From a checkpoint of a small transformer trained on Wikipedia: learned positions, biases.
MLP neurons of a small language model. Each row is named by its layer, matrix (up: input weights) and neuron, and shows model dimensions 165-292. Each number is 128 + 24 x the weight over its row's rms, rounded and kept within 0 to 255.
A block is one neuron, or neurons of one layer that tend to fire together. After each block is what it responds to, as a language model described it from the Wikipedia text at the highest values.

L19.up1699 [150 127  91 156 136  95 121 140 173 101 159 119 162 126 124  99 138 131  69 136 116 152 116 130 108 176 152  94 100 156  94  86 155 110 119 137  93 140  98  73 142 145 115 173 154 137 134 154 147 137 142 176 124 134 164 127 111 131 102 134 115 127 138 124 126 168 167 154  85 114 155 120 146  92 116 121 122 108 171 157 177 103 168 143 106 138 123 122  97 162 142  93 116 136 130 128 116 112 142 126 146 161 144 143 128 147 167 152 186 174 113 120 145 131 135  84  98 122 119 105 125 160 154 129 120 101 149 147]
Description: Tokens just before a country or region name is expected, such as the n of Northern/Eastern, Country of origin:, in, of, commas, table pipes.

L20.up160 [126 119 156 142  95 139 132 152 139 169 121 119 134 131 129 141 159 162 124 145 135 126 177  96 172 133 119 122 101  72 142 114 143 159 173 148  96  98 153 113 109 127  80 117 107 117 101 107  75 116 172 146 136 137 142  50 101 127  77 118 155 126 153 157 109 109  94 140 130 115  87 158 163 130 145  94 107 134 150 124 137  99 148 118 134 111 152 170 154 121 190 139 120 114 147  99 102  89 129 141 136 130 109 161 166  95 148  92 137 117 138 102 106 115 118 118 128 112 109  64 118 137 134 126 172  97 132 127]
L20.up218 [ 94 121 153 145 140 146 138 108 148 110 131 124 117 136 116 129 118 112  99 109 137  78 188  98 113 118 154 168 119 119  90 149 133 101 168 128  75 154 114 121 130 113 113  91 120  79 108 123 166 172 143 124 106 116 123 145 116 131 104 137 161 109 167 147 120 151 118 131 131 107 162 137 141 139 115 164 102 148  94 161 163 130 148  63 126 149 105 129 105 129 121 105 147 141 142 165 160 178  88  82 156 161 119 157 125 143 151 157 124  84  96 186 150 164 133 103 129 124 139 143 116 133  63 173  93  91 152 132]
L20.up238 [136 144 101 120  88 127 139  87 120 134 158  89 137 183 123  94  91 153 121 158 137  98 144 107 154 104 118 158 133 109 131 135 188  92 110 132 103 107 114  74 133 162 112 115 106 100 141 102 120  72 134 100 188 163 165  97 155 143 141 167 107 152 125 128 174 112  97 126 127 150 111 153 174 108 103 141 118 123 143 127 127 101 115 126 128 109 136 131 133 123 123 106 146 131  92 173 124 106 104 166 168 127 135 123 152 130 108 173 142 114 106 143 126 135 108 104 170  96 118 112 157 102 108 141 121 129 138 161]
L20.up305 [128 100 155  66 143 152 149  98 109 174 122  97 149 150  91 128 128 163 141 139 147 159 136  83 105 130 119 113 137 101  85 143 149  98 167 140 121  90 128 128 157 134 109 102 131 106  92 154 166 129 146 125 157 104 146 102 119 135 164 104  86  55 164 144 116 134 119 112 135 116 138 124 180 122 165 153 116 153 174 141 174 197 174 123  82 161 165 186 132 128  88  99 146 120 124 135 127 141 127 143 104 121 130 116 156 172 129 176 124 116 181 131  98 161 119 153 110 116 152 162  94 123 146 128 145 105 134 112]
L20.up455 [151  94  66 130 144 151 133 146 126 126  99 125 115 159 131  96 133 148 137 165 146 112 148 141 140 147 136 130 165 109 125 145  71 118 151 129 115 134 102  78 126 128 142 100  82 134 137 102 111 137 128 110 109 121 145 126 108 162 149  88 107 147 152 155  91 133 170 146 138 142 104 103 141 146 156 107 126  92 147 125  99 133 134 104 115 133 154 130 107 142 156 135 150  96 118 138 144 131 108  91  90 151 128 122 123 131 128 188 115 110 161 125 113 158 154 133  83 131 168 105 132 130 120 124 130 126  88  97]
L20.up916 [143 126 115 167 104  90 142 126 105 145 106 110 141 132 145  76 127 155  87 149 147 190 103 109 127 124 154 117 112 129 100 165 146 143 142 130 180  98 166 159 105 118 107  85  92 157 100  81 123 104 126  96  94 144 108 110 152 101 172 123  77 116 148 164 115 131 168 153 119 141 121 187 163 127 142 142 132 106 134 140 129 123 114 188 152  99 137 130 132 164 104 132 123 135 134 165 117 146 148  61 167 129 113 140 147 138  97 130 105 116  99 128 128 104 113 145 124 111 117 141 128 163 155 103 116 103  87 156]
L20.up1483 [131 123 133 134  98 131 143 162 167 147 143 117 136 109 115 150 110 172 150 129 119 129 148  91 103 118 118 145 146 108 128 156 157 123 135 125 155 123 157 109 177 112 144 106 111 115  85 101 133 152 111 106 144 137 113 103  93 124 125 138  96 168 136  96  92 133 109 136 139 151 145 144 147 104 144 142 122 108 126 125 141  77 171 144 108 110 138 130 127 105 135 122 121 116 131 133 129 139 157 121 137 101 144 104 130 129 103 130 135 133 124 137  91 140 147 155  96 138 161  77 149 137 138 100 145  77 164 131]
L20.up1602 [133 134 116 142 169 118 132 178 147 146 126  88 129  95 112 125 172 145 160 103 103 131 138 126  88 124 138 124 124 110 101 143 128 116 120 140 131 116 147  89 124 137  74  99 120 136 148 159 134 106 123 115 122 136 130 101 124 131 164 147  93 106 182 134 124 117 142  72 121 108 113 157 129 149 161 127 124 124 127 117 140  90 153 137 120 140 163 122  92 110 146 137 133 116 154 163 149  74 137 134 151 151 126 140 154 146 116 169 107 128 154 151 105 117 143 158 133 126 122 145 112 141  97 131  98  83 119 117]
Description: Opening or middle pieces of words split into several tokens, mostly "be" as in be|cause, be|hind, be|fore, plus val|ues, al|legedly, net|w|ork.

L7.up284 [139 114 134 157 130 140 150 143  50 117 136 161 110 127 191 109  98 190 120 165  87 133 155 154 144 152 164 126 139 115 138 104  96 105 106 155 125 124 133 122 104 139 120 157 149 149 113 134 115 134 130 131 137 157 148 133 144  94 141 154 123 132  87 114 132 171 122 133 125 140 135 100 125  92 150 135  66 126 108 100 105 140 112 103 144  95 159 104  71 168 148 127 135 129 117 117 192 113 133 116 114 127 121 138 146 146 119 130 125  91 149  97 146 157 124 185 142 143 135 117 111 119 105 118 133 132 123 147]
L7.up573 [133 139  65 136 113 117 109 166 113 117 131 118 124 135  71 126  71 118 130 141 138 133 113 150 136 119 139 107 125 116  89 135 105 149 120 116 125 164 126 106 125 132 161 158 113 124 130 120 136 133 134 144 144 121 131 123 138  91 138 119 140 123 107  94  91 147 152 123  93 126 119 122 143 165 108 157  73 105 169 142 136 106 130 115 128 125 130 162 122 113 148 122 139 122 152 138 130 142 134 153 100 127 145 123 100 114 149 147 144 115 127 149 171 168 115 113 152 106  85 130 109 101 128 155  98 117 132 140]
L7.up733 [117  96 143 144 137 140 126 162 110  86 141 109 102 119 114 118 172 139 118 130 143 136 127 148 107  88  72 137 140 172 105 120 112 126 122 156 147 139  73 139 140 125  92 118 124 104 165 148 123 178 131  94 132 100 143 124 140 117 132  83 135 163 149 133 120 158 117 155 108 134 127 144  99 145 174 126 112 105 101 123 146 102 140 113 172 131 119 178 146  94 130  97 164 122 117 119 162 116 127 152 142  81 123 111 158 163 142 135 138 126 125 138 113 106 111 136 102 134 149 137 115 112  79 121 176 119 101  98]
L7.up930 [138 169  81 111 166  76 114 163 119 129 107  80 109 157 102 153 148 124 118 126 172 143 103 117 148 122 123 110 153 100 132 117 163  95 109 132 135 107 122 108 135 187 112 150 147 108 140 135  78 137 144 137 116 135 144  65 128 161  77 146  97 111 114  83 105 139 123 143 117 169 119 139 102 112 129 143 134 110  95 146 106 132 132 108 104 142 150 178 130 138  97 104 116 108 137 138 155 128 139  94 177 116 154  97 153 127 114 147 128 113 128 141 125 121 120 156 132 131 113  95  99 128 109 129 132 110 143 144]
L7.up1026 [113 152 100 133 127 112 149 129 114  83 144 101 112  96 116 121 140 106 116 152 112  96 134 115 179 110 120 165 106 177 135 145 105 113 107 145 133 150 121 110 109 112 142 127 137 109 118 134 151 136 118 110 111 151 135 106 122 148 154 141 185 150 140 117 117  81 126 131 104 149 157 167 123  85 121 152 108 100 124 134 139 147 123 140 122 153 125 146 129 118 126 132 109 121 136 151 179 119  85 108 135 122 109 147 134 119 130 161 126 136 128 169 144 174 134 183 141 120 128 126  91  96 115 143 129 112 137 157]
L7.up1466 [ 84 155  96 117 126 126 140 109 157 120 149 166 157 133 100 113 143 131 141 114 114 159 163 156 130 100 141 124 121 161  94 157 143 142 140 136 129 132 121 117 159 107 134 146 108  99  89 121 146 128 112 187 105 153 114  96 151 120 163 131 177 140 179  91 141 124  75 161 110 171 103 136 120 135 139 113 108 111 109 143 131 128 144 120 108 117  91 121 117 147 119 181 121 107 178  94 143 136 125  82 166 167 118 129 121 122 115 120 191 120 164 123  82 125 105 134 120 125 116 114 131  67 143 133  84 146 140 161]
L7.up1577 [ 75 151 108 143 162 118 135 157 118 116 122 107 134 166 117 117 127 165 149 172  72 125 109 120 133  96  70 104 114 149 112 139 122 140 157 157 143 118 149 127 169 148 117 126 108 123  89 139 126 129 155 121 122 126 139 126 158 119 123 135 125 112 100 132 136 142 131 133 113  75 139 144 137 141 140 118 100 134  90 114 119 144 137 122 124 147  78 146 147 147 160 185 132 150 141 126 167 147 133 104 138 103 122 132 135 169 129 144 121  74 137 148 127 120  79 115  69 137 128  97  87 126 130 110 113 148 114 136]
L7.up1710 [115 157 106 134 130 110  83 139 162  86 118 111 120 116 131  94 135 128 102 108 133 145 133 108 155 110 125  97 111 154 154 124 142 119 152 133 112 154 206 112 160 121 179 143 118 149 142 158 106 115 168 106 152 166 132 130 122 164 162 107 133 149 106 150  87 179 158 152 121  85  93 116 134 156 143 121 118  83 123 153 135 103 135  89 142 131 130 107 149 118 148 113 148  74 133 112 134 197 105 111 165 110 134 127 115 130 123 137 123 161 123 170 143 115 121 179 117 130 112 137 144 106  97 126  83 132 125 133]
Description: The colon after a field name in Wikipedia infobox-style lists (Language:, Summer (DST):, Website:), and sometimes table pipes or the "ed" in "Preceded by" in succession tables.

L7.up815 [ 82  94 163  97 143 135 146 148 142 148 100 115 109 127 104 108 140 108 150 148  90 158 123  94 134 157 118 127  87 161 141 122 134 131 149 154  98 122  90 135 128 120  92 144 119 122 113 163 132 152 164  97 160 108 134 159 134 151 112 112 143 157 138 118  96 144 132 120 134 106 166  76 172 129 144 130 124 107  95 139 143 144 151 157 108 125 147  95 174 176 129 124 123 119 159 127  84 126  52 107 133 143 125 140 122 131 104 128 143 153 123 114 136 146 124 103 101  97 151 140  96 127 143 102 122  99 117  58]
L7.up844 [115 152 137 127 190 127 154  86 183 115 137 131 133 145 114 119 122 131 106 112 128  75 140 159 138 129 121 122 116 136 124 150 122 163 150 163 112 141 147 198 152 116  93 140 126 123 147 136 137 116 143 129 134 125 152 111  93 106  84 148 161 152 138 104 156 129  83 101 144 123 112 118 137 147 164  96 117 100 139 127 153 151 131 137 131 113 134 118 132 145 129 176 138 144 162 128 150 127  91 135 108 118 122 131 131 160 101 162 128  99 146  96 151 132 132 122  80 129 131 115 117 151  97 136 132 112 152  81]
L7.up1017 [112 132 113 162 112 161 149 156 125 121 164 139 119 138 171 152 132 121 128 137  91 134 125 130 132 163  94  91 135 160  78 115 105  96  64 157  73 128 140 137 149 123 141 100 126 117 109  89 146 141 132 128 168  93 138 160 114 131 132 119 115 151 128 117 103 119 106 102 148 163 120 135 142 154  72 118 130 137 124 135 129 149 158 121 154 112 126 109 130 147 130 141 113 115 177 123 170 113 108 119  85  98  99 144  93 135 115 151 139 173 137 133 161 168  97 126 135 115 118 116 100  67  91 156 153 118 141 111]
L7.up1168 [ 97 140  97 132  98 171 187 118 134 137 148 121 116 135 113 116 124 146 100 134 103 149 125  85  86 132 116 139  96 101 143 122 122 120 137 149 115 121 150  83 133 150 137 120 135  76 101 174 145 140 145 141 154 102 136 134 114 128 152 146 138  91 150 126 125 120 133 114 162 130 141 176 164 130 118 150  94 149 114 144 137 149 137 149 110 121 174 180 136 142 108 116 125 114 178 117 137 138 117 159 127 154 162 190  99 169 159 140 106 132 113 110 153  90 115 134 107 114 109 109 136 133 184 118 131 157 120 126]
L7.up1309 [128 139 122 140 146 141 191 151 124 133 108  96 148 109 100 131 146 139 100 143 109 163 141 134 144 105 131 121 131 129 163 130 121 101 131 146 112 139 130 108 133  82 137 112 116 143 119 117  87 119 172 119 137 138 152 147 105 177 129  94 124 171 126  85  97 126 107 106 138 130  85 109 126  94 156 103 146 113  95 185 175 131 143 120 119 136 124 128 121 142 139  73 164 104 103 105 127 123  88 122 150 109 102 128 141 145 128  87 131 121 102 114 169 141 105 101 121 135 154  97 131 111  67 132  99 131 154 117]
L7.up1433 [110 167 177 134 113 151 104 125 146  93 159 114 125 136  86 111 125 137 136 159 111 141 156 138 135 133 116 111 121 145 142  84 124 111 115 121 111 137 171 142 114  94 143 131  68 100 127 126  90 145 158 138 172 125 139  84 125 109 153 104  88  82 102 121 100 147 129 130 137 110 118 107 159 140 139 149 141 146  97 120 125 157 120 133 139 140  99 134 142 134 116 122 150 175 145 127 138 143 113 109 154 117 121 119 111 102 144 113 114 117 108 133 141 121 119 143 134 142 143  77 201 134 117 107  91  80 124  96]
L7.up1589 [ 80 132 114 168 124 164 167 109 101 145 127 108 130 103 119 131 174 146 108 169 120 149 152 126 133 119 124 121 135 137 112 135 148 129 196 173 144 100 119  92 146 149  97 154 130 104  92 109 104 130 130 104 150 135 158 168 121 134 137 141 110 144 186 128 126 134  96 154 143 106 128 122 135 102 106 131 142 163 113 108 153 120 100 103 159  76 133 154 119 161 139  91 171 138 151 152 147 151 121 148 131 110  87 121 140 136 125  97 157 114  99 164 142 142 151  79  97 137 159 105 137 151 153 122  97 103  90  94]
L7.up1722 [111 117 118 107  86 153 142 129 109 119 112 121  47 142 141 112 109 114  99 111 128 162 114 110 138 137 125 129 100 175 149 126 145 127 131 152 121  68 108 103 139 130 114 130 126 157 145  81 111 118 156 135 164  99 163 136  96 122 151 154 121 108 153 117 131 110 142  74 152 121 135 104  84 123 167 133  81 101 105 132 166 125 181 138 113 126 133 100 163 170 129 154 148 126 126  83 106 128 115 152 100 125 163 133 158 162 149 146 116 137  99 117 144  90 156 123  81  79 123 123 151 101 178 129 153  65 124 109]
Description: The second word piece of a word, right after a split-off opening "St"/"st" (sometimes "se", "per"), as in St-at-us, St-e-ve, st-ay.

L7.up131 [141 112  97 104 116 165 145 107 131 105 164 105 102 109 148  97 162 141 133 155  97 136 120 130 134 131 112 116 117 152 126 154 130 170 130 150  86 181 160  88 146 144 142 110 171 130  58 141 113 106 165 101 142 195 136  82 158 158 155 127 167 123 125 159 103 151 140 106 128  92 106 109 152 126 147 174 172 143 124 157 126 118 156 111 147 133 140  86  80 127 123 126 168 126 188 139 170 130 120 200 149 114 103 106 162 116 139 129 144 157  95 107 110 154 113 147 139 147 130 133 186 117 150 139 112 170 129 116]
L7.up442 [115  95 111 140 133 136 101 131 144  89 141 127 134 147 125 143 115 121 139  81 104 107 118  88 130 185 103 111 128 133 106 149 113 107 134 124 111 168 126 152 120 106 135 100 103 137 111 123 144 141 140 117 128 112 131 185 174 160 134 129 145 158 154 126 136 149 174 114 125 113 114 108 147 159 134 117 129  65 128  92 135 101 141 146 153 145 114 102  63 127 161 121 122 136 145 120 145 123 114 132 140 112 155  95  90 125 133 143 150 184 165 147 117 159 137 152 144 116 162 158 164 109 122 135 111  96 121 111]
L7.up698 [109 106  77 132 155 123 160 127 146 134 113 106 126 161  96 129 134 128 157 136 115 135 122 134 135  80 105  97 108 143 152 136 173 134 141 121 124 172 128 120 127 152 117 153 125 144  55 173 124 151 176 129 187 131 119 109 145 158 143 127 117  88 118 147 112  92 143 103 167 163 178 133 135 148 144 115 137 123 114 101 150 150 113 132 113 133  68 125  47 110 142  96 122 129 119 137 147 149 110 131 135 148 127  81 131  92 134 116 166 117 116 169  92 127 139 118 138 141 130 114 102 143 173 131  99 159 128 145]
L7.up762 [120 140 111 139 133 145 136 111  99 139 128  82 106 127 117 122 152 114 125 160  90 115 101 130 116 111 139 122 103 143 123 142 138 135 134 120 107 148 144 101 137 100 110 147 150 128  88 172  88 177 164 100 151 152 135 141 150 112 102 126 149 114 160 168 114  95 129 122  92 120 118 156 136 139 152 164 150 150  90 123 143 154 129 109 138 140 129 144 101 130 106 107 102 157 136 115 169 131 132 152 144 137 115  86 140 124 145 134 150 169 101 165 177 126 118 114 104  79 115 124 112 103  99  77 134 108 128 128]
L7.up824 [132 137 113 147 136 154 111  96 191 123 119 124 110  75 164 124 147 171 139 145 126 142  82 118 100 172 187 126 127 136 147 116 149  70 154 158 113 108  87 100 175  82 137 137 109 137 122 158  66 129 109 108 127 123 128 146 190 159 159 135 138 206 135  86 141 113 140 104 111 162 113 117 144 169 148 114 136 139 125 159 163 146 130 141 119 143 140 104  98 143 152 128 127 146 105 155 117 147 107 150 175 167 142  69 130 126 160 162 119 146 130 116 160 129 115  95 124 109 124 114  77 130  89 139 146 138 137 144]
L7.up1319 [105 120  98 118 129 145 109 104 150 118 129 119  93 132 176 128 110 137 152 152 131  97 154 129 125 130 100 137 153 158 139 115 157 159  83 126 129  77 149  74 111 136  90 147 136 107 107 110 152 158 131 124 113 133 137 115 135 156 127 143 126 139 147 194 150  84 162 112  72 153  92 137 156 154 175  94 173 151 113 139 127 178 140 107 142 138 103  41 148 114 130 133 148 171 172 133 157 169 109 147 166 113 119  98  94  75  89 114 191 103 147 117 158 119 122  90 120 128 139 129  84 128 113 117 138 111 116 115]
L7.up1645 [131 111 130  89 122 141 126 119 104 114 107 137  95 127  95 112 144 107 167 150 119 154 108 151 102 157 165  98  45 147 117 151 126 120 154 114 113 171 145  93 141  99 151 156 120 145 118 149 146 116 143  67  95 133 123 150 103 155 124 157 185 126 169 175 125 129 170 151 104 126 102 142 109 115 144 155  70  92 115 124 139 129 144 146 127 135 155 147 118 132 116 115 123 166 135 131 167 150  68 138 122 134 143 181 142  79 124 133 141 189 101 123 138 108 130 137 143 149 135 145 158  96 123 131 101 151 150 144]
L7.up1724 [113 124 116 139 134 136  95 117 145 108 167 141 107 120 148 123  71 122  93 139  88 133 100 148 143  87 152 119 128 154 106 108 130 155  89 109 105 134 133 109 173 134 119 146 131 153 132 147 127 114 142 146 125 168 139 166 120 102  94 157 137  99 149 144 153 123 154 168 115 134 139 147 145 121 106 138  61 166 131 112 139  79 119 162  74 125 154 129 145 130 128 130 159 155 151  58 157 118 130 164 147 141 114 113 123 133 123 129  97 153  91  95 182 126 115 122  80 119  84 123 165 117 121  97 110  67 147 128]
Description: The last piece of a word split into subwords, above all "n" ending northern/southern/eastern before a place name, also monk, network, former, historian.

L20.up75 [142 123  40 117  87 134 149 100 148 154 134 159 158 131 113 137 112 121 116 131 150 138  90 118 154  96 113 168 126 124 108 118 116 132 110 106  67 141 126 131 168  92 170 100 149 153 131 151 137 136 112 144 102 122 144 142 119 126 134 105 109 151  86 135 199  95 136 145 104 195 125 109 149 111 140 161 121 100 147 137 178 113 146 152 123 176 141 153 107 114  74 122 149 138 106 135 120  95 115 102 147 133  88 102 137 160 132 168 133 172 146 141 105 123  64 140 119 115 127 101 110 141 130 139 139 143 122 115]
L20.up366 [162 121 113 115 110 147 115 135 148 101 105 157 102 115  73 133 181 161 148  85 137 144 106 120 115 109 113 128 110 100 132 109 106 132 164 177 117 174 118 128 138  97  75 139 132 100 150 118 108 122 112 142 100 167 132  99  94 113 134 150 130 113 151 114 152 130 142  96  80 129  80 115 100 176 134  91 113  61 119  92 156 107 133 167 137 135 162 172 119 124 125 110 122 145 125  69 132 122 105 127 157 111 145 121 131 141 128 171 159 158 126 111  98 112 146 123  83 115 138 114 138 107 163 145  99 109 151 136]
L20.up453 [ 92 114  82 115 160 137 140 135 119 118 178 124 114 126 127 163 123 159 115 123 121 128 132 125 124  65 127 122  90 140 159  83 151 152 148 113  99 152 161 178  99 128 169 115 117 112  86 135 128 131 114  95 154 115 143  98 102 123 124 135 108 148 170 120 141 157 128 118 126 167 137 132 168 152 107 142 161  68 211 101 124 138  86 132 142 103 121 123  55 130 157 143 106 189 161 129  92  92 111 143 131 147  96 129 155 122 156 139 136 170  99 111 147 171 143 107 143 102 123 106 119 133 121 125 147 119 145 106]
L20.up631 [ 79 153 132 131 124 104 145 143 138 146 121 114 110 107 136 139  93 154 133 118 142 139 135 105  90 129 122 137 120 110 130 150 167 135 107 150 118 131 147 114 100 131 146 156 117 134 114 117 130 163 134 172 163  85 171  89 147 146 136 110  68 136 149 136 108 143 108 139 115 158 123 132 156  86 125 122 152  78 195 148 117 130 135 104 133 138 136 133 119 148 127  94 149 142 120 125 116 164 161 125 127 118  99 147 152 125 129 133 163 142 109 137 152 150 132 132 110 136  97 120 125 129 107 113 132  78 142  85]
L20.up920 [161 165 146 122 152 146 101 123 128 146 107 137 115 109 135 168 164 168  84 151 172 107 102 118 198 115 109 124 128 115 135  99 135 116 130 136 142 115 103 113 118 124  97 148 154 102 100  94 125 148 119 135 131 132 162 160  95 111 150 137 100 139 117 124 162 133 150 133 131 161 139 139  92  98 165 119 158 104 146 160 157 116 164 103 115 141 147 147 137 132 134 139 122 140 113 132 104 135 133 147 135 118 146 165 140 129 118 142 137 111 123 115  59 123 116 109 118 121 151 145 140 113 146  74 130  96 124 128]
L20.up1512 [108 154 122 135 105 132 117 129 120 101 121 129 107 138  92 124  99  95 153 107 148  87 146 111 108 117 121 110 119 100 131  92 116 121 165 135 135 147 138 139 112 106 159 107 133  80 130 138 130 115 107 143 135 135 129 124 161 144 117 114  93 157 181 144 122 127 116 137  82 127  96 108 158 142 149 144 142 140 147 114 173  78 142 135 117 156 165 143 135 156 116 115 158 144 156  88 154 149 145 107 103 114  93 165 179 169 119 159 144 109 148 155  96 102 107 160 130 144 117 172 108 161 171 134 100 124 150  76]
L20.up1577 [113 138  91 104 190 171 120 156 154 106  87 152 114 109 148 139 173 134 162 138 149 115  98 132  83 110 108 153 141 130 165  84 121 120 184 134  69 166 157  93 151 127 129 130 119 129 131 124 138 105 138 128 130 132 132 180 145 144 141 128 104 124 127  44 144 148 146 113 118 132 138 104 183 151 108 155 106 104 178 108 146  99 119 145 154 125 103  98 111 105 136 108 110 167 115 108 119 163 140 113 138 143 162 131 140 114 115 101 144 144 141 128 134 152 132 132 120 124 152 111 156 105 150 111 135 158 104 174]
L20.up1623 [134 130  94 143 129 115 158 186 133 126 128 194 130 174 138 119 158 122 114 112 120 136 106  84 111 121 119 122 110 124 126 106 145 133 167  91 151 149 127 138  95 133 123 157 140 131 107 143 150 132 144 153 157  97 146 165 129 111 152 122  96 183 118  82 138 137  75 113 136 117 117 166 140  64 132 128 136 157 151  93 144 110 180  87 126 100 151 138 148 153  94  97 119 180 132  71 138 125 141 131 126 136 113 136  86 126 132 142 150 155 172 123 158 125 150 120 152 128 102 101 120 136 115 112 136  98  88  83]
Description: Pipes, spaces, colons and slashes separating cells in wiki stats tables, just before a number, e.g. "| Total |", "Rovers /"; also scattered mid-word pieces.